python train.py --num_hidden_layers=9 --hidden_size=256 --num_attention_heads=2 --num_key_value_heads=2 --head_dim=128 --intermediate_size=1024 --vocab_size=4096 --hidden_act="gelu" --norm="layernorm" --norm_place="pre" --norm_eps=1e-05 --positions="rope" --rope_theta=10000.0 --rope_fraction=0.25 --qk_norm=false --attn_scale=0.0884 --bias="all" --tie_word_embeddings=false --parallel_block=true --extras=["capped logits"] --init="normal" --init_std_qkv=0.0371 --init_std_o=0.0 --init_std_up=0.0371 --init_std_down=0.0 --optimizer="muon_variant" --learning_rate=0.004 --lr_mult_up=0.814 --lr_head=0.00641 --max_grad_norm=1.0 --warmup_steps=200 --schedule="wsd" --decay_fraction=1.0 --decay_shape="linear" --final_lr_fraction=0.05 --batch_tokens=[32768, 65536] --max_seq_len=512 --doc_mask=true --train_tokens=328200000 --max_steps=6821 --dataset="wikipedia_en"
MLP neurons of a small language model. Each row is named by its layer, matrix (up: input weights; down: output weights) and neuron, and shows model dimensions 128-255. Each number is 200 + 40 x the weight over its row's rms, rounded and kept within 0 to 999.
After each neuron's rows, "fires after" lists the tokens most often just before its 100 highest values on Wikipedia text that the model never trained on. A number after a token or word is its count.

L5.up380,162,220,193,262,274,203,240,165,165,233,184,224,259,217,166,226,165,219,178,203,163,170,202,167,205,217,181,261,176,246,209,201,155,125,197,277,235,133,169,173,197,199,176,161,168,237,183,160,246,167,182,194,204,209,195,199,165,169,214,102,140,223,242,168,164,230,234,199,262,241,209,216,137,142,213,242,224,252,211,173,227,206,193,233,212,183,237,296,182,219,183,182,113,223,214,171,216,161,224,251,153,203,183,143,162,196,244,170,234,204,165,245,213,125,167,260,232,190,310,141,195,272,206,159,142,224,148,181
L5.down380,196,181,188,81,153,197,199,211,225,172,191,171,201,279,275,148,240,189,158,278,240,189,231,202,211,275,161,102,264,209,215,220,207,253,217,157,185,231,189,196,202,269,232,204,227,144,230,167,143,186,189,191,202,241,172,207,218,201,183,270,250,192,194,218,201,229,173,208,128,128,171,236,205,261,148,165,166,204,216,247,165,182,207,197,167,248,218,98,241,194,224,221,260,179,198,190,201,229,173,149,162,181,177,238,247,192,173,252,166,194,195,182,153,264,260,149,161,186,144,260,229,172,228,246,215,195,222,223
fires after: " the" 45, " |" 7, " The" 6, "," 4

L4.up197,156,158,122,169,192,217,280,154,194,147,217,247,217,217,144,256,162,205,176,198,261,163,168,195,240,217,166,166,233,221,270,163,195,213,116,187,213,175,155,179,160,210,220,224,197,197,174,164,200,200,245,173,225,202,196,244,155,284,143,283,212,292,182,151,170,182,169,157,222,212,203,231,219,263,276,243,246,165,159,161,279,185,250,141,249,193,264,161,190,293,213,210,178,213,144,194,260,245,154,218,235,143,210,193,227,273,271,172,197,269,198,180,219,196,165,242,254,162,165,146,269,189,142,259,269,173,132,195
L4.down197,269,266,231,142,201,204,226,279,213,180,166,200,205,197,209,269,238,192,224,246,134,177,171,168,200,229,149,237,177,164,211,165,181,217,238,271,241,207,152,255,238,210,239,140,230,159,248,277,194,154,160,190,178,146,244,210,248,161,242,146,182,135,226,233,208,208,263,287,226,211,184,128,181,134,173,228,140,180,174,207,218,190,170,224,142,169,179,215,166,197,202,88,207,183,235,232,204,202,238,182,208,237,158,199,207,226,184,199,145,154,269,177,265,261,231,169,167,226,262,257,230,161,191,187,194,195,266,197
fires after: " G" 25, " P" 16, " D" 14, "G" 9, " g" 6, " t" 5

L4.up158,209,230,124,245,177,226,202,206,185,223,244,224,144,198,263,219,219,176,216,169,193,219,186,205,229,211,181,199,124,243,220,236,174,204,220,210,198,219,175,185,197,164,186,162,129,204,227,139,203,183,165,229,163,186,199,237,206,193,222,185,226,203,206,195,164,278,232,222,212,130,192,164,215,250,161,155,220,80,184,189,150,157,217,233,284,210,174,167,194,212,201,198,162,120,175,223,226,189,231,211,213,229,202,160,228,153,221,182,130,177,219,200,191,216,223,227,197,275,207,237,198,152,208,174,182,229,291,249
L4.down158,219,129,205,170,161,184,167,162,288,237,234,119,188,174,126,216,162,192,221,169,147,169,219,231,185,206,234,235,292,146,154,106,213,181,166,151,206,188,272,251,180,209,267,209,261,192,180,235,210,253,248,172,175,146,202,123,166,206,250,200,174,212,197,155,190,205,160,182,191,305,172,193,276,134,235,221,199,236,153,287,227,216,214,184,194,234,269,167,232,144,172,218,230,179,239,173,111,194,159,192,222,188,153,207,200,219,231,209,243,188,192,194,205,178,247,242,230,184,189,227,217,286,165,236,182,149,118,282
fires after: " T" 20, " W" 15, " Sc" 9, " N" 5, " sc" 5, " man" 4

L5.up20,253,176,188,201,174,180,245,157,165,147,169,181,225,203,277,210,188,172,173,195,171,200,171,179,130,306,188,195,138,211,226,276,155,212,155,162,207,186,139,174,164,186,234,208,196,193,212,224,167,193,217,184,193,212,192,180,169,158,136,276,213,170,248,126,248,172,191,203,173,244,221,125,208,250,172,117,242,248,205,250,210,285,133,162,131,259,178,160,297,184,197,237,208,161,158,266,191,251,248,226,170,207,180,212,206,111,198,193,198,235,250,189,159,119,239,240,125,180,172,213,263,272,205,227,157,228,108,206
L5.down20,178,196,171,187,142,283,199,277,239,216,202,180,187,211,222,174,237,229,282,183,165,275,185,149,178,183,175,211,227,179,255,250,209,163,254,200,153,240,310,149,191,203,191,171,178,149,137,198,229,147,270,176,176,201,129,208,227,218,163,192,159,234,181,271,261,226,231,178,175,188,273,267,183,196,150,169,157,190,170,220,155,142,170,204,189,222,229,239,187,178,207,171,129,203,136,215,210,172,226,235,189,157,194,215,202,187,194,208,251,177,145,202,208,292,181,203,260,242,269,159,186,152,129,196,214,165,300,198
fires after: "20" 33, "19" 20, "18" 11, " He" 5

L4.up42,198,141,173,239,217,184,182,163,270,223,161,243,230,194,277,111,205,269,176,224,262,201,155,188,260,196,177,171,232,251,204,167,158,193,192,260,265,159,186,142,193,229,209,148,215,191,214,171,282,151,223,223,149,227,162,267,184,186,245,236,218,229,193,198,103,150,201,167,214,183,230,219,176,242,214,141,175,134,166,216,175,219,171,185,219,239,225,172,188,241,228,210,226,188,207,206,207,192,240,292,227,234,197,152,180,177,253,209,200,118,187,202,185,149,247,187,281,223,184,112,186,174,197,227,131,178,227,157
L4.down42,191,224,230,143,185,230,197,236,176,188,207,202,190,227,111,251,216,116,197,166,150,228,264,177,136,219,249,154,218,228,218,223,218,240,200,127,139,175,192,279,179,184,261,253,218,221,189,191,154,198,156,173,220,165,220,196,193,203,192,163,205,173,196,200,251,144,240,249,191,230,149,225,208,202,207,196,265,223,212,172,221,194,247,195,150,186,183,176,238,155,233,195,188,169,249,189,146,164,220,124,178,201,166,237,262,256,140,173,113,232,223,202,176,232,127,237,154,220,226,287,226,248,190,197,263,254,171,290
fires after: " the" 33, " The" 13, " O" 12, " de" 5

L5.up195,179,254,160,269,108,107,197,230,164,208,230,153,204,204,179,215,205,176,232,199,193,179,233,277,139,269,176,226,191,221,220,217,185,222,171,131,150,145,197,210,87,205,226,185,250,172,217,242,178,141,246,146,249,195,247,220,207,233,202,270,280,210,206,180,214,263,222,230,171,169,178,163,178,246,185,320,216,243,183,227,205,133,154,201,203,126,253,279,271,206,216,210,201,189,135,240,220,199,258,271,144,189,223,237,116,229,181,227,182,169,180,228,199,131,208,190,198,130,167,168,202,226,154,221,184,222,199,154
L5.down195,205,139,197,191,185,168,241,222,173,98,211,220,189,179,250,208,175,252,223,173,206,249,229,131,191,207,144,181,216,201,226,269,216,138,221,276,226,218,136,114,248,216,143,199,183,186,142,274,229,223,238,191,181,177,213,223,182,208,161,234,132,170,191,183,170,175,137,232,254,260,215,192,209,91,180,120,182,151,231,186,142,217,219,238,231,208,182,161,210,184,200,156,223,186,162,213,167,219,211,141,181,165,216,247,240,196,216,214,193,178,213,190,224,220,204,221,222,177,166,167,103,214,218,191,187,171,199,288
fires after: "20" 38, " wh" 8, "19" 7, " he" 4

L4.up655,114,185,227,184,196,270,250,210,234,137,154,207,161,233,147,167,189,112,200,157,103,156,127,202,231,186,195,196,195,165,190,179,171,256,175,145,149,263,119,175,139,188,240,137,280,189,135,232,155,191,216,162,217,190,254,228,235,267,181,213,199,228,208,172,146,189,132,219,226,158,185,299,225,185,194,219,178,226,250,196,195,231,168,236,171,222,363,161,231,197,213,235,178,238,166,167,220,246,205,206,231,162,185,198,240,224,212,233,229,145,172,201,194,188,233,278,174,148,247,134,203,276,128,187,150,177,154,212
L4.down655,266,184,165,193,193,165,183,161,245,213,192,216,215,114,248,173,207,257,208,228,283,209,262,192,164,213,210,198,216,274,237,223,215,111,202,211,229,166,205,216,262,227,137,272,147,208,299,199,154,201,188,225,185,198,141,184,178,160,240,132,163,161,171,189,232,214,245,175,210,234,217,186,190,212,211,203,174,209,176,209,250,196,188,104,236,224,64,229,175,148,217,149,214,220,226,255,178,187,195,198,199,203,245,132,115,212,244,189,162,210,198,137,195,196,198,174,179,278,169,256,239,183,252,206,264,231,222,175
fires after: " /" 25, " P" 22, " p" 13, " the" 9, " G" 5

L5.up763,279,196,255,248,180,155,173,161,165,160,178,181,184,132,187,212,224,199,161,272,240,182,190,266,216,223,263,234,241,199,209,198,199,135,188,267,226,212,146,167,165,161,200,276,169,248,121,205,181,177,212,209,168,257,149,202,183,169,182,202,170,125,215,193,198,268,199,190,144,205,199,289,220,147,206,225,236,175,183,199,118,216,101,214,179,230,185,171,193,160,183,200,239,207,255,187,243,204,184,215,176,203,148,80,149,243,217,223,163,193,193,220,212,129,231,194,252,190,206,214,158,163,196,144,230,170,214,215
L5.down763,275,169,219,181,202,224,222,185,203,263,224,284,206,225,158,198,124,212,159,236,169,264,169,151,189,218,193,209,169,126,193,202,151,258,180,246,228,144,300,182,209,219,230,128,168,151,283,225,161,166,249,163,164,207,214,181,159,209,255,195,231,243,215,153,126,146,262,158,188,228,217,120,220,196,174,264,162,253,227,231,242,226,210,248,224,216,227,177,221,198,159,167,178,214,140,192,281,217,248,144,243,132,254,213,202,153,155,206,214,217,197,197,240,275,204,240,183,220,225,202,203,190,241,237,224,259,272,206
fires after: " " 41, " W" 12, "|" 7, " |" 5, " |\n" 4, "+" 4

L5.up182,204,259,193,203,190,220,216,199,146,246,198,220,223,261,118,203,178,224,293,221,218,212,105,272,193,137,239,202,173,235,218,173,260,301,178,192,224,179,122,160,283,174,204,203,230,199,189,139,181,178,168,238,233,175,210,214,174,171,263,178,213,226,195,260,216,173,223,216,208,224,173,194,165,223,195,168,259,239,139,160,191,226,171,257,271,200,166,145,207,196,160,114,178,143,198,162,205,230,213,257,202,147,114,232,230,265,274,164,124,200,218,221,241,247,201,222,173,227,166,171,198,135,248,239,262,199,205,151
L5.down182,160,147,217,128,181,219,140,190,245,101,229,184,242,217,275,200,262,162,135,192,178,171,232,200,185,252,249,187,237,190,244,242,85,127,222,273,176,152,250,206,179,198,220,195,174,195,226,120,184,227,191,203,147,151,199,224,229,194,143,217,220,201,215,202,243,173,222,192,178,191,233,285,221,219,252,190,166,238,262,158,175,131,181,121,191,222,243,180,210,202,238,258,179,252,166,198,259,197,172,240,224,191,200,213,199,163,158,183,228,187,240,193,124,171,121,188,191,198,209,188,185,231,164,189,127,176,197,221
fires after: " " 51, " d" 8, " |" 5

L5.up270,173,208,170,185,147,217,196,181,283,195,168,197,241,115,156,218,210,203,178,184,189,284,213,135,222,171,229,206,125,222,208,174,178,197,237,248,193,203,183,133,206,269,231,263,239,354,250,333,216,288,170,103,180,242,230,177,208,232,166,230,164,208,230,130,157,169,211,232,184,172,192,154,183,157,187,221,136,245,213,200,205,251,147,167,149,218,253,179,247,216,221,192,257,253,193,167,209,221,108,182,138,185,204,214,133,149,184,213,194,218,184,193,184,185,181,202,176,184,134,208,145,168,182,205,246,222,219,217
L5.down270,236,183,211,171,180,180,236,171,241,188,209,234,250,104,226,182,145,216,205,188,231,230,174,189,152,235,227,191,166,220,267,283,156,179,207,215,241,148,257,240,202,207,252,181,173,153,185,261,236,206,218,133,213,156,249,231,148,222,164,243,202,192,233,102,190,180,164,203,217,100,152,136,234,178,155,210,191,168,219,237,185,160,212,214,217,186,230,149,221,212,297,200,162,222,204,199,172,158,193,230,254,179,137,152,145,184,216,132,213,199,189,183,170,182,198,282,152,197,237,225,181,143,155,259,271,224,125,163
fires after: ".S" 13, "\n" 13, ")\n" 10, "R" 6, ".\n" 5, " W" 4

L5.up493,233,202,237,114,140,140,222,174,136,232,186,238,195,150,177,136,154,194,204,261,253,230,219,226,154,214,191,141,184,250,254,238,207,221,178,172,158,248,163,228,163,176,187,169,231,183,95,224,177,251,225,157,110,216,150,201,219,156,178,217,171,181,177,153,219,200,222,233,195,192,180,202,222,220,169,163,241,246,247,147,238,224,220,118,145,201,189,285,200,181,258,192,153,142,229,199,154,206,173,205,222,235,186,247,184,187,246,299,259,230,247,159,192,190,217,274,142,170,248,177,161,231,197,184,153,167,120,217
L5.down493,142,228,141,256,210,202,198,208,284,171,167,193,237,202,249,182,259,194,258,168,117,137,162,182,310,174,219,268,185,216,155,160,198,213,162,203,221,203,161,207,259,249,212,229,204,168,226,192,262,216,214,201,249,159,195,226,154,308,231,210,278,250,219,226,153,204,160,229,222,216,166,171,170,157,212,205,216,172,125,236,197,152,205,277,230,170,217,136,297,185,199,193,216,234,159,209,249,229,206,191,102,208,262,158,171,233,205,117,139,138,164,205,226,222,168,121,208,195,184,144,194,161,222,222,261,133,181,179
fires after: "18" 17, "20" 14, "19" 11, " Ind" 7, "r" 4

L5.up247,258,152,214,164,243,238,234,150,178,168,173,211,114,194,244,159,228,245,163,175,172,300,195,222,177,221,168,207,202,174,158,274,160,226,131,279,84,181,182,167,208,195,222,272,207,274,182,158,218,230,208,205,211,217,164,223,271,228,214,154,181,182,225,180,150,223,211,270,255,162,134,185,221,182,208,255,200,289,232,151,179,209,164,185,160,214,138,215,204,192,192,180,224,218,225,230,207,187,127,224,168,221,190,168,190,251,261,227,216,157,146,205,261,195,196,248,218,265,206,188,175,228,186,138,164,217,236,252
L5.down247,168,275,236,266,160,146,127,284,250,174,175,173,263,197,166,210,239,223,186,233,216,109,220,245,177,210,162,192,132,214,249,195,301,179,224,206,293,224,209,259,197,226,181,146,195,191,151,256,178,164,177,210,200,171,258,81,165,210,207,227,237,268,177,239,217,131,260,149,202,185,285,216,191,238,253,138,243,171,203,249,189,166,182,166,185,189,256,179,192,238,194,180,143,141,174,164,188,239,227,192,222,189,230,221,239,134,182,219,196,206,153,235,138,206,217,180,238,133,244,192,217,156,260,251,237,207,163,218
fires after: " " 28, " the" 11, "-" 8, "–" 7, " Year" 6, "|" 4

L5.up246,229,143,231,250,190,150,147,168,164,225,162,177,146,173,211,144,158,214,204,216,202,173,184,268,204,164,228,258,196,195,172,268,241,166,182,258,219,138,160,279,223,208,147,168,147,204,177,210,241,231,209,198,275,233,227,229,181,223,174,235,252,139,222,175,193,183,195,192,187,283,230,189,177,161,195,184,165,237,144,262,149,179,247,221,194,169,230,211,204,237,215,122,245,116,134,165,200,263,229,250,176,210,188,212,190,184,163,120,142,255,154,223,202,156,207,180,158,156,264,174,196,147,232,255,225,242,216,122
L5.down246,176,159,174,168,209,260,189,229,212,170,252,250,207,205,211,224,229,203,172,201,191,118,210,217,136,194,183,169,241,197,235,269,146,200,141,170,191,194,240,184,151,183,192,174,266,207,205,277,200,215,212,221,180,178,212,223,233,172,230,213,204,209,243,243,225,206,234,262,225,145,188,118,161,245,193,177,204,217,250,136,205,208,196,125,223,194,274,126,191,152,177,193,187,233,223,248,273,231,235,175,150,143,191,249,251,248,196,284,223,197,227,168,196,242,199,229,227,262,167,206,221,165,189,139,193,175,165,245
fires after: " (" 33, " |" 26, " " 11

L5.up248,139,215,249,204,212,122,223,174,168,193,248,205,213,190,226,184,282,203,210,215,303,220,210,224,185,281,243,187,263,233,190,278,246,240,165,206,202,200,152,203,177,196,232,239,184,196,163,210,195,194,145,192,204,208,156,210,229,244,191,209,190,210,216,124,229,154,255,229,260,221,191,171,202,222,260,259,209,195,164,168,176,194,237,182,216,137,238,176,114,214,196,184,211,163,177,157,307,307,193,231,132,201,169,226,162,281,153,194,232,171,135,225,173,191,221,164,219,229,188,142,214,152,233,154,165,186,201,213
L5.down248,185,205,165,148,184,251,237,213,244,153,155,248,168,246,172,230,163,171,214,194,81,205,163,159,235,149,167,205,204,190,192,153,183,247,229,199,179,207,233,167,258,152,241,182,213,177,206,161,234,231,273,168,216,266,243,130,172,166,233,138,256,216,176,214,235,248,165,176,178,220,239,256,216,192,164,143,205,243,197,177,207,107,213,126,172,239,142,228,173,182,173,147,169,248,199,230,128,204,234,208,195,202,163,175,279,202,235,213,127,227,214,172,201,206,148,203,101,182,167,225,186,229,177,203,268,253,266,262
fires after: " " 22, " X" 16, " H" 10, " S" 7, " T" 5

L4.up715,264,142,248,155,211,285,158,167,245,196,202,218,218,225,217,156,170,168,216,261,100,229,175,165,230,173,223,225,204,122,201,141,89,232,204,177,253,252,203,198,234,172,188,197,198,232,203,178,120,127,239,80,226,235,169,258,147,170,187,197,172,160,191,229,178,167,242,281,151,178,207,231,195,132,227,181,184,177,220,177,202,190,210,169,220,228,149,189,173,180,216,183,160,140,238,235,203,237,260,199,227,104,193,190,219,141,204,268,218,177,229,309,260,194,180,272,215,216,183,216,200,195,253,212,210,167,208,244
L4.down715,101,287,158,237,144,141,227,235,135,178,172,215,187,197,215,247,233,185,177,158,268,207,259,241,193,221,220,143,211,245,210,198,277,209,197,228,138,132,207,237,168,205,166,235,190,122,172,166,273,238,195,252,188,133,244,166,246,186,162,257,142,233,251,205,249,242,136,130,245,190,196,188,239,243,188,208,202,177,242,216,183,243,191,199,212,219,238,216,183,199,202,234,233,289,157,158,209,101,170,196,224,292,213,216,206,276,188,135,233,235,177,104,125,202,233,134,220,200,162,144,179,158,201,190,202,249,212,178
fires after: " the" 23, "19" 15, " N" 6, " D" 5, " R" 5

L5.up403,210,197,174,234,291,171,203,190,199,136,179,256,183,226,185,233,223,109,162,167,209,156,175,222,192,187,309,162,171,166,182,183,214,191,242,316,233,226,198,192,209,175,185,287,184,205,254,143,208,210,196,124,169,163,217,166,279,234,199,179,232,189,224,214,202,249,142,131,240,234,178,204,183,173,184,180,272,269,151,211,216,168,140,207,177,206,222,272,147,194,248,173,138,181,172,273,198,253,167,237,227,269,130,207,184,157,205,194,149,230,202,188,247,210,179,205,210,162,154,168,181,251,208,186,249,196,205,225
L5.down403,199,236,220,173,195,255,172,236,141,273,197,171,191,207,210,168,168,247,224,207,201,207,149,193,197,349,97,198,176,252,164,128,212,201,217,159,233,189,237,190,191,280,184,149,169,176,225,296,189,142,188,245,208,193,195,179,98,212,168,218,206,173,229,154,269,147,298,247,221,163,217,161,256,219,158,283,120,201,254,170,178,265,279,163,168,210,282,167,234,241,209,262,201,188,185,182,193,185,211,187,158,107,215,147,257,241,251,257,253,162,191,176,236,224,191,157,252,254,228,247,212,174,209,203,145,221,149,167
fires after: " |" 37, " the" 17, " a" 14, " " 5, "″N" 5

L4.up906,230,181,178,208,161,177,255,254,147,138,275,225,176,167,198,260,118,171,216,225,170,269,194,112,167,165,173,245,255,249,245,193,155,202,144,185,268,206,215,169,169,182,220,239,200,261,230,209,151,251,183,205,181,223,156,294,234,192,212,164,200,192,215,204,202,206,167,207,116,263,218,195,192,231,181,157,130,185,214,222,178,182,119,214,206,213,216,237,157,172,218,195,174,178,281,216,142,200,245,246,158,221,298,229,225,169,158,245,218,230,168,207,157,167,195,238,145,210,230,218,130,210,304,241,154,227,195,244
L4.down906,303,192,210,169,251,279,74,161,208,248,125,233,213,264,112,231,207,153,174,207,186,242,180,287,131,274,231,189,219,181,129,240,181,138,233,190,146,220,206,200,216,230,127,199,219,154,175,171,230,250,211,175,198,177,220,167,169,199,179,171,196,258,151,185,228,163,232,260,209,185,225,202,170,173,212,250,156,234,209,192,246,200,216,187,246,269,211,153,194,129,126,229,197,224,173,240,234,146,226,196,218,185,170,154,187,186,156,178,176,195,196,176,165,255,221,194,201,237,180,167,253,214,202,165,225,214,222,193
fires after: "19" 40, " D" 9, " Sh" 8

L5.up910,131,114,231,187,171,160,188,131,203,226,226,188,105,172,203,167,240,189,159,187,153,191,163,153,178,166,174,153,198,185,175,219,227,238,213,172,199,183,249,249,182,233,201,111,205,245,190,191,147,231,287,219,167,275,231,215,171,250,142,240,189,236,166,206,195,172,231,182,171,154,235,228,238,223,172,160,215,201,144,203,179,122,205,180,180,210,133,162,211,252,232,192,251,195,245,211,152,223,162,195,293,234,181,280,237,226,207,105,214,206,223,172,112,182,217,235,173,193,222,297,190,188,162,284,213,114,197,164
L5.down910,215,219,190,177,249,140,186,188,182,147,143,202,234,250,217,232,181,205,194,168,213,170,203,197,181,187,209,239,194,171,163,204,159,221,184,241,142,189,104,168,191,191,209,239,237,160,239,181,258,149,140,279,257,178,205,164,204,121,316,151,214,252,276,195,182,243,179,189,210,237,177,203,196,238,185,183,242,258,270,249,238,247,188,272,170,155,247,208,229,209,187,201,218,201,154,241,252,262,229,196,89,201,173,104,169,210,209,319,191,200,210,164,251,255,178,225,251,249,118,119,228,223,205,177,144,260,220,213
fires after: " |" 44, " Pr" 6

L4.up242,304,220,114,182,241,204,224,151,210,219,156,130,232,214,149,263,228,215,267,168,177,207,229,166,109,215,155,251,157,150,193,254,195,219,158,185,224,250,140,199,136,224,215,145,163,279,140,240,255,243,228,170,203,233,173,170,181,201,160,175,199,214,181,185,173,220,224,265,229,284,140,173,260,211,194,250,222,184,209,262,189,215,175,139,196,253,211,144,183,212,232,174,264,214,153,189,174,234,194,174,211,188,200,206,175,174,149,214,192,157,201,164,185,180,213,170,306,220,177,261,274,224,207,220,213,156,159,237
L4.down242,121,141,243,202,159,186,204,179,161,156,195,163,192,255,160,165,212,185,218,148,198,176,157,219,196,209,194,101,197,235,211,165,271,149,158,239,159,228,262,193,250,171,189,190,176,152,184,173,160,102,215,246,194,238,222,183,179,215,229,197,176,178,272,170,161,193,171,200,153,187,265,170,136,221,197,204,226,221,173,152,220,119,287,206,158,167,208,175,211,212,203,195,177,175,270,207,209,181,180,181,230,183,152,207,268,281,193,242,209,215,218,196,220,209,198,250,209,202,256,208,197,164,219,196,244,254,171,186
fires after: " F" 10, "F" 10, " W" 10, " B" 8, "S" 8, "W" 7

L5.up485,197,273,245,280,243,225,150,76,201,259,199,221,196,232,170,243,204,161,226,224,197,215,163,220,194,203,198,287,149,145,200,230,177,172,172,179,212,215,247,159,261,202,259,182,188,200,201,186,158,172,199,209,227,265,244,210,224,189,173,250,203,241,239,239,118,149,226,162,223,232,131,160,257,213,180,168,228,226,171,227,73,208,249,221,119,229,210,234,187,232,155,186,197,244,186,216,234,203,124,261,214,150,217,216,218,248,201,212,170,153,99,179,191,214,216,229,200,210,157,185,225,177,152,252,208,238,180,180
L5.down485,173,97,158,117,119,189,148,286,203,199,193,193,245,193,187,162,175,182,228,137,198,168,225,259,134,162,199,114,330,207,183,149,187,194,204,189,159,239,185,211,183,164,126,237,166,315,216,213,225,245,261,165,146,213,197,172,214,251,187,252,230,193,158,235,290,209,153,197,161,213,244,218,148,198,208,213,159,285,212,136,242,185,190,231,214,220,279,149,187,150,174,249,223,159,198,177,248,181,214,163,169,274,146,205,169,118,174,154,178,159,210,225,210,165,204,211,170,236,268,235,229,254,243,162,129,167,265,173
fires after: "uz" 16, " |\n" 11, " is" 10, "|---|---|---|---" 9, " |" 5, "|" 4

L4.up736,207,207,159,156,195,255,266,221,212,188,176,225,224,255,195,240,197,147,126,123,195,191,148,186,204,168,261,212,216,161,167,177,119,173,213,267,248,217,223,205,194,252,165,160,224,146,138,241,178,169,244,156,182,149,196,255,234,246,162,226,195,165,124,174,170,223,207,158,200,101,167,175,215,303,213,200,179,206,249,182,195,179,230,188,214,153,178,186,193,225,225,209,273,171,226,159,205,224,188,174,267,184,214,273,303,199,183,282,157,226,230,200,228,213,255,204,226,174,302,159,131,252,230,205,224,239,273,253
L4.down736,200,190,214,215,168,122,149,165,184,190,222,181,181,145,217,170,237,276,259,247,195,192,225,229,255,229,176,199,140,239,199,208,264,237,134,142,213,210,183,211,215,167,212,246,131,270,250,165,211,227,206,230,159,222,221,167,149,131,226,124,258,223,286,169,216,181,158,219,231,270,230,220,145,139,197,179,203,215,167,236,139,231,119,231,188,262,209,191,181,220,159,165,167,273,170,207,187,194,210,221,146,172,189,188,112,194,223,179,241,223,220,197,186,204,122,161,169,190,142,213,319,169,163,217,169,149,81,196
fires after: "P" 16, " P" 13, "\n" 9, "," 8, " G" 7, " and" 6

L4.up776,196,209,212,164,231,214,245,228,213,139,150,138,205,184,246,193,177,192,105,152,213,143,143,175,235,175,102,165,209,218,209,245,211,282,100,229,243,165,235,174,186,232,209,254,170,220,263,151,202,213,285,267,207,236,254,173,190,189,186,209,224,211,248,179,203,186,194,195,211,101,276,142,196,233,200,205,219,240,193,218,244,222,74,165,255,185,165,129,241,208,258,239,244,221,148,198,161,242,180,170,242,189,255,229,164,185,167,151,234,183,185,167,205,211,186,136,149,181,230,204,197,183,163,251,247,183,175,192
L4.down776,218,254,82,176,254,169,179,131,224,194,141,212,279,218,242,227,179,155,196,187,208,170,96,158,214,176,226,237,180,190,212,242,224,156,222,225,156,252,185,203,153,183,180,152,236,166,145,246,211,227,196,153,217,183,185,195,234,207,160,258,209,214,174,183,231,216,175,256,204,249,140,229,196,166,141,141,227,235,188,205,186,223,240,262,186,189,161,255,178,159,140,234,202,192,244,242,263,172,237,177,186,211,107,197,230,230,254,198,148,257,191,234,153,178,260,262,176,292,273,325,131,197,204,185,244,243,174,214
fires after: "R" 14, "19" 13, " S" 13, " R" 8, "20" 7, " P" 6

L4.up618,157,152,145,208,207,191,262,234,277,212,152,150,254,239,255,250,211,88,199,248,207,166,223,211,180,199,205,224,212,226,205,151,181,199,129,194,213,203,191,186,189,152,221,202,233,216,148,135,233,174,198,193,256,192,138,220,160,214,168,188,221,248,210,207,248,219,265,216,156,191,197,218,183,184,181,206,222,173,203,185,201,254,209,273,283,251,261,108,156,217,238,215,251,270,214,157,143,252,235,211,219,147,199,178,134,221,229,189,172,173,194,201,161,135,244,231,178,165,213,252,167,190,193,253,218,163,230,196
L4.down618,141,204,174,173,201,205,187,192,176,163,192,246,162,179,196,147,202,292,206,159,257,216,102,224,197,210,257,172,217,212,210,235,283,217,236,154,164,193,286,183,253,136,149,187,106,177,133,255,130,225,212,199,172,184,242,182,203,180,143,178,151,158,230,186,189,155,200,221,238,204,193,196,193,252,148,199,158,295,218,197,240,160,191,170,162,141,225,257,160,178,175,188,156,179,199,181,201,185,193,193,185,211,221,202,174,190,225,211,258,251,190,259,211,222,147,217,192,242,190,183,227,182,259,171,217,247,223,212
fires after: " |" 50, " B" 10, " Division" 8, "F" 7

L5.up778,195,160,186,159,172,236,214,232,170,244,252,145,119,260,237,128,167,195,146,238,195,179,186,248,197,150,185,236,152,159,260,208,205,181,174,259,275,164,155,230,199,203,157,180,227,217,164,179,185,179,152,193,268,247,233,180,247,199,157,196,163,222,197,220,219,190,172,232,225,162,157,240,210,233,177,225,151,118,224,165,169,250,156,254,177,237,211,238,243,147,212,243,144,228,192,144,207,274,137,203,248,205,189,149,205,167,229,206,199,194,196,216,179,97,248,264,245,265,180,206,158,189,235,270,201,210,165,193
L5.down778,125,211,245,169,228,203,213,196,206,120,144,194,239,94,159,244,232,234,237,253,193,162,173,200,200,251,220,206,193,163,168,212,185,233,268,143,129,194,223,213,209,145,247,204,205,197,165,274,160,242,227,208,159,212,200,249,209,181,238,207,227,188,214,163,168,176,294,129,238,277,238,199,179,204,282,164,175,247,211,245,249,199,225,143,155,110,147,232,243,227,170,246,230,149,155,237,185,111,259,191,249,214,224,267,215,140,153,213,188,234,208,197,184,279,147,225,213,264,143,157,189,204,160,166,229,177,289,204
fires after: "19" 28, "18" 21, " |" 6, "-" 6, " " 5

L5.up676,235,324,205,170,196,162,161,280,170,220,108,161,233,196,244,160,239,226,245,207,198,191,196,277,223,237,153,227,230,198,179,193,184,182,233,201,217,223,201,187,232,205,219,148,269,173,215,240,169,185,263,199,188,204,124,164,155,204,242,78,193,171,118,207,232,281,205,177,180,232,214,183,156,188,236,212,226,238,156,191,182,234,189,192,187,227,172,196,194,167,253,238,158,144,229,210,247,206,238,226,203,143,212,207,228,235,227,176,171,212,202,269,226,189,246,212,253,165,243,228,187,261,213,148,118,183,122,302
L5.down676,150,111,176,252,223,194,273,172,232,166,256,201,247,205,87,220,198,223,181,234,212,266,236,188,155,186,264,184,121,153,218,212,166,185,281,200,186,220,255,235,126,186,240,219,162,196,208,201,264,247,163,297,217,264,222,191,226,230,175,245,207,187,166,188,194,207,223,209,201,183,204,267,240,241,255,171,252,191,221,164,177,148,247,238,215,219,193,171,230,237,129,177,219,186,246,205,121,210,202,246,191,215,166,207,98,109,169,227,194,180,224,180,204,210,222,241,227,223,168,209,188,175,177,233,291,206,241,197
fires after: "19" 18, "18" 13, " the" 13, "20" 13, " in" 5